config.toml
n_layer = 17
d_model = 192
n_head = 6
n_kv_head = 6
head_dim = 64
d_mlp = 512
vocab_size = 8192
activation = "geglu"
norm = "rmsnorm"
norm_place = "peri"
norm_eps = 1e-05
positions = "rope"
rope_base = 1500.0
rope_fraction = 1.0
qk_norm = false
attn_scale = 0.125
bias = "none"
tie_embeddings = true
parallel_block = false
extras = ["capped logits"]
init = "normal"
init_std_qkv = 0.046
init_std_o = 0.00558
init_std_up = 0.046
init_std_down = 0.00483
init_mimetic = 0.7
optimizer = "muon_variant"
lr = 0.0028
lr_mult_qkv = 0.7
lr_mult_down = 2.0
beta1 = 0.95
lr_head = 0.0156
grad_clip = 1.0
warmup_steps = 200
schedule = "wsd"
decay_fraction = 0.446
decay_shape = "linear"
final_lr_fraction = 0.1
batch_tokens = 65536
seq_len = 512
doc_mask = true
train_tokens = 306400000
steps = 4676
dataset = "wikipedia_en"
MLP neurons of a small language model. Each row is named by its layer, matrix (gate and up: input weights) and neuron, and shows model dimensions 0-191. Each number is 500 + 50 x the weight over its row's rms, rounded and kept within 0 to 999. Numbers have three digits each. A neuron's up and down rows have the sign that makes its largest values positive.
A block is one neuron, or neurons of one layer that tend to fire together. Before each block is what it responds to, as a language model described it from the Wikipedia text at the highest values.

Description: Early subword pieces inside rare or foreign multi-token names, codes and numbers, as in Bas-sa-lik, South Mi-mms, Rhi-no-chimaera and No. 61-6.
L11.gate36:425548499499481507438528543422429508534442442511486500471475561441517484539490505454491537482416579525471482506504465464415480488523520469547485466498482439625557517463466536479508440547477585497575405471490454558497538490457485600532550452556519473507505559487534501486472431451534569581411457502517510552418494508618474506527450460473516527534609431498480528547457405436537582497486502602508484477433568499499525429566502561384533597513426437530515448524503488634394410565504498409429474588433437532505390525387500507577493476490541468468429462430546520533483523456500506435
L11.up36:467518486509492553441402576492460518488522595509476505441451554492574601488493515547495429446477384504564425492466515535343549505434482505485575598504502529494520531501525458581535517418490554481585529558487579430487552577501417439467548552528609581486541521505466525532588387433526490535511475486486486425482506494510484542490491594447592480545550442469535619405454505455412488438422502585542505427529531515499546531523501516425521571508500490537510418435494452488467441497572464561531525521453510568452474546478486528472476502575415599513431580494467435413470472498480479512
L11.gate73:552460581468431549605529503540455593407415401466499585504559453471548512532535576493526429403626487452409533500592456549493421450451449504555571506492565469493537422461482527487455406499496438559497510455518428492537521571438459516545472519440550406514566504480485496500501457462508465504479551510561509553456487493403483583482472647579462503482500452464417500523467567503528489417603462456557479537494506538477418475496467450515458533468435433523469523457524503517519470474530442497544552522517494490512493484449583574513475507573569425402479465513468426429500566603506403543
L11.up73:463465537449494536584446467551434537493457523585525505465522510486467555431578616515499638518568447460456424496543459435485536567519513486516564527466554473470490425518445443463472546519485490525493450474567559483460519533519537552486504483525497472525509492524463589461499327447402370487492544468497521464456518499490529567488527513527449496525550406482474469524421541479494456397477610590518491512574537552498443522508416509477471406481512441532439534500487519527550546470446480610493460536509431499521456522473534660480456493545466458403519515444577478553432623494535549612
L11.gate81:550497395435556486453473468535464487528531545520561443604585525557514477554489503508511494496553576454477577546514498463384462543484494399510404507561505448466499525514433469530461518473574467481491492459562477527506478494504575426435455484440485497558490511457430403441571385374558490518534473539561503425465416493466483527502422549523558517521519580591489526406489542533500527465491525571445492524460524554437364529524480379541449505411515448499517501496460400525403463507499535456552605483519525521492500519526592510509438610574516501506502476515372479450464575501465466575
L11.up81:477551427548539400498415470413458488560458526523508522626520510539494397554509468423519456510536551485516627566422396462455464550502467547511462430577581483432430523443466455510524490428506459432525496553551439448466448481509477488505465546513492585518464593428560541388524448514592510534469534476590497478477451495456471535465473517543549554498490494476509568509569508528452463526535536541506534430456497642450465597595420443482542470535538522571500466479443480572430519487538464468570534485456517501414513528510519620424529517517541522502438479515444490434374560561533480464
L11.gate84:541545490524525473421476512457553527504608488370542491551513524441451446546516532528498466424451434451455439468430472482489433485438509460443460625469479475483587502613394484558503514532500550421556448486560533500561461512443488571449554456503466483479494454403451500515525470461540532551466489508544418441538515488476452576492465504501528411455446484380462493522416450534450464642512515639563511493514527524518530461365447551524464473463451519572475524509598532523444544491599541511472534543460522565494463545574579578461495460541500517567467557439525529564488462471582435502
L11.up84:545518504519442448424427486535540512466593404489541531522525465483539481522458526576469421492421412415409466434529511556501460472502489493576405489540444501493531474478445408573512566531559516522602420448530513479561440581469514532513515434485518428516578489457384411466507496567603549521502470458574507425443541449476538495482468520515493463567571559374380512446568589581483473465551461515587462609548531485566508476463491538520463492466471573576552474465507470491478617411583533459484586535452510497539513548504495553483515457500447509512508463448524512447490465469538450414
L11.gate136:568415535406533492446608539458429572499548587514506431481523570460528550477574536456414535479483500523473395522545474459478600535453446457546433484462456497415568521541400466433504442564422478554454530471546504402507522585439558566403444529631494519495501529569512444553459488449505578479467530540608477518501526490514491485487559583566620465554567471510453536520513507497551461463500602490515539504450421564560478552519396558498543531499477513497419449569464420482432532498497483544527570462462534454520565456518532558487556494551415474515459474422493501562510513540548458551
L11.up136:501376561412442487531513450429496543432494454520559514531502553483519472515543464532545495345558515511537628558482488528516473549435537477490485496558580490458526471496432481493524428517511468613496530505474510373468535486514446542586543537534521474503447530532419537494450476415586532496445514433485473475448531444486559490443440555550530524552604455448471503442490463505459505413565529548488465389413530431552455465398429484532456484434541505480473519514502475527511597650526603566578496535465524547487466497451483535485446536540554452462382462456407532479525495517421481549
L11.gate342:478556488530560488508479436466563501439432479487546459458497425519481533478440451478550391467442425516514561463441442563566517543524477517462687602512425454432569550421539564545491447536625559500524485498583401531505425450548521558527501506519536471550528470469511525526506481458526458532497539546496538411458441491490463534456407466507395539504483471450506526451476543507621499538498507470583501576489519419450481449478438500464557571529526466492526525456373486494530490513536431417574524435414436553471460536444473435562490539440487562499514463451588561416467495513401457496
L11.up342:541553547470519484477379439444568652533567472550535461454457539539549436462482486415543546455507499473355515494485450525514483534625536418496480509558445421529485577442513482598512478464529481559523423507426420477519454440391468529459471539528461461465484459512528550532490466458466536507571555441492496483465487419466448472578430475435492504455537479512492474448545536455540511543448595450574510577566588595465519479385551454526519491529433541546437529536368512521514529558442496562449521476563514555540530441499545505493491487453400428446472420486509576467509548497551465543
L11.gate343:568472540464585517442526565490535563478489464523489558580563576465521490524494481492536396500428490530478511481475487543465531481420521522534491492487423547579476517507442564560514540529473537436455464513555499476494589420507546538501509493488507531534476605473498574461459483453589412467514553550501369435482445478533466501442502518527583413525552424514504549461523497630518449463624525450417454467470414489564556499557500560498529575585590523476526509567486419431489550560530497540574558578467515505568585450435478498494491565486472436508519562520522579472475597438652544412
L11.up343:509468497520592531564537484504487553423400414533492547613445534532552465557404486426501526500462391506551536496583515458525473533474556465525480516487491477532490450519547530363468532412608455510533519519502467477562484501534462491456468508493467536534477581447556485479555404614457554519511497641495488523426599536460403503539531471551482507411535446569464476492495472521529458507363543516477460509470565555501498432593549435439556582436577490525449464513455536471502473377543460536387486537520464465545506573457576508495523540546512529477557493503527524457481549465597558437
L11.gate456:576563496468596556595500501465455458486491453505599544405523543526439503506505572554547466392499401553431571512447422463451517569509403420529506489550477500458511515542489456542547569617493506516564433514552480486471483443487492567567413470562513471587482508506456489541490521501499421498503514483543489527536532603440546436516461480505618425528543499428462572444580485453464519528549485532428498443463484518483387462498402512552520514505556473517511497490483461518509543368607532488517449490435543562466532535451420560572454448420506482545551563500557569520444603435560543515
L11.up456:549489535490468474543476542436502512507529426519544472419495434548469492438504529496452510487383484423519592564541493473487537633522551506479516520481517496493517542512481423414430530546576505543501544560483390440527538505463521523489574525535575442504470449481499454545506480417591472510472561559546434509448517543504432605580515491564560510523435551594483417489506574493576519553444587484492535520460554597518496458510463561538444391506469517482485427527419471482508553489595512531458532476541633406430529574397538512495379499488552525494515472439466410427458547453588546458

Description: Fires on words or table pipes that come right before a number in tables and lists, e.g. month names (April 30), population, or a table pipe.
L11.gate2:509563468450486601485564455525427433499525460437599469532444572607553482517455559459507523497448482545526406551458478545396512521521535521514536463479486476450478470499500499579475490508494465500459493492464536476436497520515484582422504517535557549488496494499457538534461437439485488592516531481411541486482478609435478489427493480346484458552477463427557387457524429482540548482488542545458561540500561511501480446529477503603510446419455517518569435527536534505397509505541466424550478575434478516410499405475497490474655554443416519511504553504399536423548581391538578545
L11.up2:473469496531539457464451528502522528489584483524536456493421447391532472490401529548452492475467561515436482470521436446504460389556443488493462586538519578433562444495565481531489488616531479501515545392417493462432501514543536504472481508569478536556475496449493520547576491504417522489496542506596412429475533584498481451525447551465518532520465439442529611515504502487520560495555445538512475485570569444553432518540545582437501507499368468427456419515500530530388587482503498495486532475509524507504525485425464555376581633499620468511508555509472506564517357534515458461
L11.gate30:539532481574505468355534548504506449537496455570489471571397491576488530505488502454507513568532484526494517532513500508468450484465475375480488521461530500464519491606534556498509572434516484439534502575570517554500479461522482519471562456540562543404366551512410449518503563520504475548591535433480446404549435500458532595469516548472485425517499473566496514433423563461489500544566418517519559459442510499488583546565483568613530554530475569491488493457531521396508539413573515447496509433455570470486332578397434533491462458537489543467525461570488514413459523455483451474
L11.up30:544494485496529555465515567475478492451538561430515410528360476547479513452444489473366473540455560531482416506463459601417478442509524545458483478506457416479523554598523508504454505518572537492530501463514471405532445408521475478549458533526361468469486483546426444472639474539512442504516538546541528496446478475587547486607504505570463449519612462515452446508466497477514479464524429455458499538494461539528505526508481572474525502568455605585499487428450468523461515422506469441572472422520429476525425623547511498531479403544549473508527538471580425434490529448577598481
L11.gate86:475554498593518518488558525527495489469465456424510488456523463515450535465461496526580521476482525527492393462542473482419531508577507532425517490514577525537578525445492569422496478529556512516474492452515550553538469447457479409535575449434486501570443443484465484527443425513525455549483433471530509505533552556492648428521509581431538487577475447403610515418578535561533521516437447563526572592522428498528496399498480460568517432444481511544404427409488471438502522526401481413409545511441535517463536531555535460427483496438563464494473618575435482420489583490553470555
L11.up86:498513543494506542380419516515444546616483505518523572507480498409526478483524525524506513537423497539508487545544560543609499480445514552452535578487563569412547512575516547564462464555489518498563427458541456485504491445510430428516584535478553514416530579566447510520576519562540457585560462473499374504435434501596590392428555469531609543497459576499540549496466502524463464530468580485459444483540461467589480495472479520442450560482420499511520466479504456436486471465514469417437467438459475480534540456520510537461463415543547506520439476498398595448538572397422456571
L11.gate171:479459580542474498466503530463457522601484525561461505419507548524434482501460483556539443446394469511447618523465528434423538508499584546481591524496553567422472443472537492524518526490570515538410409488454437551522453534436552530551487453532443605526491519459474503524631462487545459537518508407474470515551493416432499491479458537443502554494473405491420472420537542498489480609447479556528493529422433415463469469529510532460550440472511479499523450474549560523498447506423509603570391545456560563384545486558380568473505532494472469543553458429496506498496511526499360508
L11.up171:525468507467546573571434530551432425491481583523520482474529534525530500481438452429534479475491502523366396635500526608468494463405445541403523498448493424515553514562488500505423548525484564545497528476523470523510492427458448455569530587454457475484454543459510533568497505508472466487496552458454533555525543522447454357465494604481507553495616545522419413466549418420522439559454521503471546487559577460524530471463475449447528436591439521511512475432473416499475507516469525468552482516490483582396491453478586509493568561494570442493539428489373491502506563457574556525
L11.gate218:490399558504477461467496549536530528368498397519455493424510463481559475507585492442513520528450425533500447497564378483527516573484505454467628521555581496430524463476487654508514470592433521547474357405528529427523486506446533564487484468549576482499476438475415517538555500641485432547516460507587430502532482513468499454560526503557572516478470485513562518470436501474555555503447538543460576506510480497558517464550430498473396462320536487504525485488574496412523464506518471491478418497522468484485515493500473452540567525553459422480453467555486480532521575559482512496
L11.up218:506465492451485568489533483524495525377559441417533494526538414452457504486504519499434575502476658540523457506549465496475470574429532489464439568510458439530489600443542520521568518476496453482489391537507429498449510551514421523491489455565526397461479590510480464459570450581512400554482522502505557475558450489520486510631499515515473544441451418435603522564496538485485414536551475529445566489518531493434510408624480573402450503528501522490457456502548422457520470442447485508463440502467440514508564500602505457525622468503409548481470488469540477530446470512556587593
L11.gate220:514543493499474529604445471527480439516554544385495529499460558476505516512494519564545513508533521545526520510467490531564500533472486570499433590549582466536538386524480471479436496503448536463522489507518520516530629553485475479579535491508477461623585517544452580491571493489546504526538568531491506538514448574575520478532419499428486517509413485534419542465515446522527526537604459474407503380490508521497647435442465537463469487451354448535532463493470423460430466574465467436539555575501512472499473551502540460421486533507439428365542414506594485584466456530510439582
L11.up220:439520514523578565531454573530528437475615476536442478524471549489457405602464495529479466541564560489435505411474492489437506601440445505403470553475521506539428444435468507457447512554470563544528419434396527459481515544505446476497535468495473553448540476537576430469439478550398426510497424460517466565492502520477469454591521500474579525475448501539475464491518438529424389490505470498522459516517536451514564448400431538496495567500474568524500452437476520481372519644568596566474451555532447581471519527511435437455526556597430480424452449462474503434471492554525496530
L11.gate345:459468600469459522550448561424553410468513518528449467434510486516464441509576446491430522458494447441505442485637607501502522531489483470580494496509469463476470456444523550582500528412455533517460576445560576428529501641467492549487543481526467442572488476501551515553537551608522435460414498469465466496470485468483486490522496509421482554530524485477470534443562475479594513508463387530549541443580435452551572488538618481446531527393452520563461456491485448437456517416535506585430539572603486479482489590495499470397479531433478494529484397507499391507459519454512510431
L11.up345:462480508501473410518422539504476512494467545547543519431520572542494473489483443389423498517459484464617539475550497439497544519513594467559515497473528513508521521468466535560587540491531437521497518416532497472465441556587485475515503529507516477541502525551409512502533543549516509488447494565555549468513496504475585477642493525413537443513568485531503482559553398443545460461507472479449572504620409478483447346444444510494493510520449483526593430436456432443503466478596545596483608512500529462509580467548501442485471489570445580494537568327418498419511555542541513530
L11.gate378:520578524510552588476420534497437415413484601476422418540449522511531508448409517492428481513445560501447483453557496522487544470490502455452480512481468558498493447390554500469530602531406508468584537467426500484501601459482491463544570534473525529382525483451405539545556547538500411538473516534482445490522454548420540508456464494497514501531468498499539470518469529463469597471484548427360523506552510396534438520521518561529512596506474517525487411501460517439488434549508429488450435529454427518475482611455425529489602465664477534537411510486421500544514484493479520414
L11.up378:514493536497499427399460527496540551525478499627480484420469587468495483553483467446512518513469437521435334614542407481503509491529558538487467590565475509543456495517430516496548520512532474470565456514510500476529626428588505472548523469508480445429542464455484515538525492519538465487534522523464523450534461578529574602539439546425524468457444460504525554463538515514442434441488459424464446413558491470513548476507557452491598525473617440558437490502508561478478581426511498510602410528449546527498479466402506457444492470608596431468454455507490529540495611576429531550

Description: Month names in full dates just before a year or day number (In June 2017, 19 November 2006), plus date-adjacent dashes, pipes and commas in tables and lists.
L12.gate13:487455511471543558539518511470504495533476580493520512474512512514438523414663464420466458530472486472473464475470549443547480506501422483565523472528436504383562502531428553437469564475525473531486560453534539576565455468577486470446495464492415451436577522481470483497475568518530489513479544558543467565493523544487534588422546554482539535489523552518430484541449439537473465495484433428596538520614499515602539453541443445429550470474510405455646488435530563411547501533554487444526484571539579445404570450515467509480485532432407466461528529526569463598463487615574460444
L12.up13:470442560488487485501436498518585462404465457436574449430535500510526412496546516521493522466460618485539558436471599478492547487480559520463459448540516444460503560458469434512489416560544564393443493514494503575586470487570425505534503418560526508512533612567478476612505522530485474499470440490536509588581526478434532428475458555423431480388466454465523526422510484455553482522457451407602532541474452473478534552518408510445445436458498450507510476545547513492548433539519554469511590586539476429508603524467479460521459419485533509548412388555503510508447508592494518591
L12.gate113:500479638385488594503477478448524425442505452562499522521462514354444529518548517442494577406496521453574476528516550508455588401509513528528489522456476503478496564566511516527491440542526470452521460538530501537547519500559501443523460512481492447455398411544429429527510538429499448455504485432594473499523492393578479552562495497551471608493498448488526532535420440409418501466501480553513500546594557571555521519527520558461471445570494475538506448457523566495420419532555501465571554495568526519436461604472485435481515447541354563497467469553533441461526525460567527582
L12.up113:556460494499520486415470558553503487468526508476434440632518458394501483518510508476534463539467424590497569593489581568546502487483518502537374530431502487481536462554542561461425441539459507539618520557453564585537476483427488453490467480544456432408486492496462485470519534548493486536568431587534484493563534527536521480600508450540445493433543539483464598510580604524434462520401622534586543502523662629477537471430486509447481567440500519505512478489455476556544548484485506536496359515540455421509482489519529468548520552461480476537467496550488489476450505512427462516
L12.gate157:562451536545578542432499461514459517490531520528500527458444535456517517481379472549547478486511517529454495470493516578512529578607533476502426525508467453490537478465420480513560473475483436572495437546450569448435492433576583501603505530594507536521528509499492364494517517436507484482487565473546571582558484511481554492510510498537584487542471477374480566582493549571439540476491548579405515590465598521530403433580479486474483511487462536475547435534460508522338473510541525565523457436482519479487510479404577436614456467604545513614523503544509510459489465572465458440
L12.up157:499512454487476474503448590538383417513578510410509527440518507486587591476488551542521446434536472515471494481462583565520585484451471538578522623539403423458528483446418523511539435475571480442535501518452432478576446544539486411467532537462429511506521493572529514484503469539435431504532478500553506489495449487496416516552492452481468481424474579466472516469522529514424488584535570533482484574527596548464499512464466443477607482482519553390509507433551473581541494506572553624504486483538517462539539391539385449448565504506482548504423617549556535579518454474574556525
L12.gate479:563444525436382545466541486582530512447455436454472478522480424520505527490578372477509548468441482572460464477568467482490492473495512484467487549488470460526506481438447534385440597489509481552605490482614442431507406562563426567547572518523469501479579460415436497439559496515530455495536489524513465493534434564482469408459536528468430524415528476459601565459499466504525601541558470570494547557393509529477527421490519560373442513446527467522356529492570445499520540507480539474495543452542515468487565559457442483518534457606494508553532490470504456603482556478526473558
L12.up479:543460503455522560443379541530552508437569467463428585427460442506446455481600455522522550467441481411421522506494431573522454490505499541461488610501512401455561431501469535515562390486441468445456440496616531526511402581452463477550517494524524558387475508510507511510546551576485430682484412491542556559579469561530472514479488521515512475431525571407472472526476465492481547438546499560481539491518482514499456584531544460428522485509500399476463450534535493471469551457524529483473485480550533456485488439482518556483627464414486452582475479404451492438468443441505505505

Description: The indefinite article an before a noun (an amendment, an injury), plus opening word pieces of names or words such as Ha, An, Rud, Gu.
L9.gate93:496466478463550552563469475610450518508448491489511521507429411485493457520537553544557518509419475486459522509474469488527518493496500534441468532441503582417451451466527588473450544520456614510472486554481479661522516518502486515483513517602557462506525582435525440567570503396495497498511486533511377501519549491538477477447616539580488497570534521574520549479549608568543567542463525505561564518502483379439576485490494507517634516550462563533540483510458467495349514539489454409449572456428566457521478466518506526520429569498584481506599457524478465502470512526411414443
L9.up93:496530499489477470443524534479447534511460402518508477554460383582564524483519572500450563479481401472484500494506543498509537468484513426528553543507570576473480444529522476432476513541574528563467511467542433529479487505421431489468518560482474495528471493477537557506518426507477529505522546477487512512504499551544409445572391543499382550526579563537547568507480531413469403389516482497474604542517458514516531458404482465493514426395526501509451483474518594516354525499505412399485545423491462415640431538607515456437412483556486552548519412547410547536533505521538543459
L9.gate330:520591436484567521444461488497452474527476454524575444479470519541534424419519549566530527429468509480477522573464505525497536467528511481527541503548429448517513458571539550429484481567484487529496501430466527578477461425409518525480627487460504509518373453392567485475445541418542485584447507520612437404469530560437476462515512599400496525529477466539459460513494573446632461478567488495524475528431543459504512460526471487476480456450467604490439506479443407544432536436590448505407565439506617515453463520581440572438425517573553475461465479497448498517527539562575524496
L9.up330:512491484474558555463504415483535568525425461612511552500478496485452436470493451434447494467460464501459529545502588545470507525452511529511542503581470430437550402486460445522478437513483560365515589502495558455520519531395474507573500471511533578547495495434461452460550453428497488470502542462492495450540477489514562433485415451478447511524537477480451506482555592558473510484637558517470527520471599469646509470475488534513569491414477516424440503542596485581535484478552408578549549414508614457488495417621436456501523535477507545553409470511451542502536408552488410499

Description: Word-piece continuations inside proper names, mostly people's first names in tables and lists, e.g. Darry|l, Bob|by, Rand|y, Lizz|ie; also place and team names.
L12.gate38:590467539481574505460503481566544596498582507530470471534460557472530460495500554516470444528508534480476511486515541531446572492456435629536509495366489540450626452495407584515510499558471465577538496448524498644544564474537590544520486510395376524456504531502546433533435577496488517488493529494456438440485453474562470452485442439410498476514510498516551546500486526482461440451475503548508518571453481559560570511522509469441532513422502442601466528481499399492575532554502435453594467401467448498459510505531510495515487517529548546429632527461497464453486434420497396607
L12.up38:600504527548581549542470514495490502490561459441487397495487558512431561465537509514508429464541463433428502490454499543491456521475534582586457560485570513484566571460453425580468566498457573540556521484439456521496438554486402536450562405517550471435542428515440449559465550558523464455458467546485431472388525550590529551535453502495512405520533437534550524485564468441513452460498529598535482572446477501481478467544491481504473537468587438652475472482472496588557392556467478541553540444527422465508460488476536570521579423539478538471543513584533452480573571427555408474
L12.gate118:511499495501474555445485523449564501554609423495389539547490566536457381573619534537478498444470530525407506520551464508532478468523533546577477518488505458450603469471422472554514420493496469457578505437540459412499415482515464456432521465482411559592550511496514454474561443487594429453416436555568432481462530468580524587496536547518481537566507453440452527484472579548469509539579507526588409492480516567507548542403481547485435547458562511547513520452460465521430491545420568395486434538432542562532443521454482518420469549494550544548493476475496484408459407504538515508
L12.up118:495576503528554545501488517513450567538489484586534467498540482476480437519521592526437462424341454508454492503569451490470537506546469583512447526497474487449472444481378480529546505452524565393497442417470469533589507544529498525466442554455515547521577469478462465457421492482531490521510514451438491538456538411467496535430585561429549466571492404482478497430466489453520394497549508581473475546540522539515508523426457567480480506430418490619603460540525359513568515423515498406484495513489462544494414545514460630570488462543512526505547572441519498477434505492529525629
L12.gate128:469546497564465452441548518497535414550457629554516452496454532520578420403512526528581474468473554521472503471542456478488624551585506529487418530592476444497513497506500511523373487476543490497476536446524496469600455550515438423410470628505583471529512479557486520556426506527548516583552523615480507446535523467480486498509508559422596489423518493454464526508594512533409464583485503458567554501558551478470498463499558510442525410511507580491578516479562442434428491474505462430543479408406567500522474490540530509574413597513536471487457489448493532503477512634497485531
L12.up128:425558458450547633453533590508516470443576455471461485539527427465462408561560545546428506425470519475454493470497482538504485411487541478492565475455434540490500448506436542454496500554507423458502477474506513403476529468506533444478596569510519529514528452533599502586435547456566428481443482554575489491413507474494496500472459493492598535529543558509545569499551520518525397440533480537576426421497505533506505494618496579537547509478530555469491413488490477579504453500501475548486467567408542407537479487449413511411505515556487615604501638483521424567495392442500471490
L12.gate210:570493562465476528530498501475464552383466431498474582479584482517465473486435509455611499483527570483511499472513462417513512560448516554535480544486503527463527467443440482559552508514470513417503513498438516450499417381594518495507556509433550462495419496484503478482550492545475377439448460527482459571555528507535453545544526548429612495475483571468445457385427498556527523427496610624567528470522451472523477422441503507448532593391484495542451489544517525533513510520552563438452517455381445497608491446408495497511523566495594519531531470417433552517487462629472486524
L12.up210:600495421442498470515489478466513452539465531564524508510565576446477495530477509466429541428599520462517483528540563515495415476464537485496479508532434422479569490550561434519502463516420518370468516455453469455552431556494429509535454605490550520570438571506539488386546499581496473501504600529528523471521410559488530517461475517467522380611552465461439435473511537486520471580580475510527473499507442564456567480436484501573553477445549557558447534470506515510485581528508458473566455471462511482463457441541479525395496509547459544470466590352607502543390463508485549623

Description: Month names and time units (years, days, year, summer) in dates and durations, often in table cells or timelines, e.g. April 26, two days.
L9.gate100:484526562555475569542508475511471490441494459451590600551499364503531572515603568557481472568520504545505563508534434490466520440553498501413525393520442484471557518541563431442431511542467511589444455489551426490520539471558565528570459482528472450579547586488484533466550477495472508518496480514461513528480397560484453401611563587445449461519482530375545517466492479529515475543476454528584488540501502507420557525465507491515464454558514491467496561506550463517425492531597453410416433488518484467539422420600545441454564485466549445585399468454490451455458468526577504415
L9.up100:443454493482477517538525443541551547548454452401606513491551459526537506489511462515530521535488486460522424562547566455429528523500536478545491480530466561525457454574515547527492441421485483486516482493488570551372540496529449646600479495532508524487495472581498511583533422533548433539477535428443534530583552547526507465566641539588532583612533517412497620438493613422501484456520502540590548490530485445560539399515528452577471536499500471504409435478542462507423568430505477498545480516475505412587521535531505520527602485583467498488505527492541483577541562510425479531
L9.gate422:495597490475509480578484381518410543480513471442514549539437512395484415513548554498430494453508449417599521549524506512511570475500509510444588471551506477541538510574505461446545488483474562556530526533516453474540542451430478535508528558532558506457454480461508448460506462446512491497651510492598484473548486535484456441589472546553601567482543539543568602411468567472464477576475476471452532533471479594448556446529466512484505471432547420533468471594472444547442550505521521513485499434627550462586472578413525523500533468568470375497564496538492445555456535444571606513
L9.up422:461460447502569514428580534521438506535410521495414476513543512567536495575552557486532495456588519503448448504499508539500583548487574512519407624495494500505468563534544583576454488448504582525482483516557500471503494495485506514546580442546451616538526438507462552510571461551411564549541443505534462507499531522504466517549476502462387508554519491438508509550512543443530553534479509497565488554611556541519557391524529420427480458480510485409448536489471361432515483545615432589576532488517492539513559521510400481461638466510387478459439466528517618537523506503455477485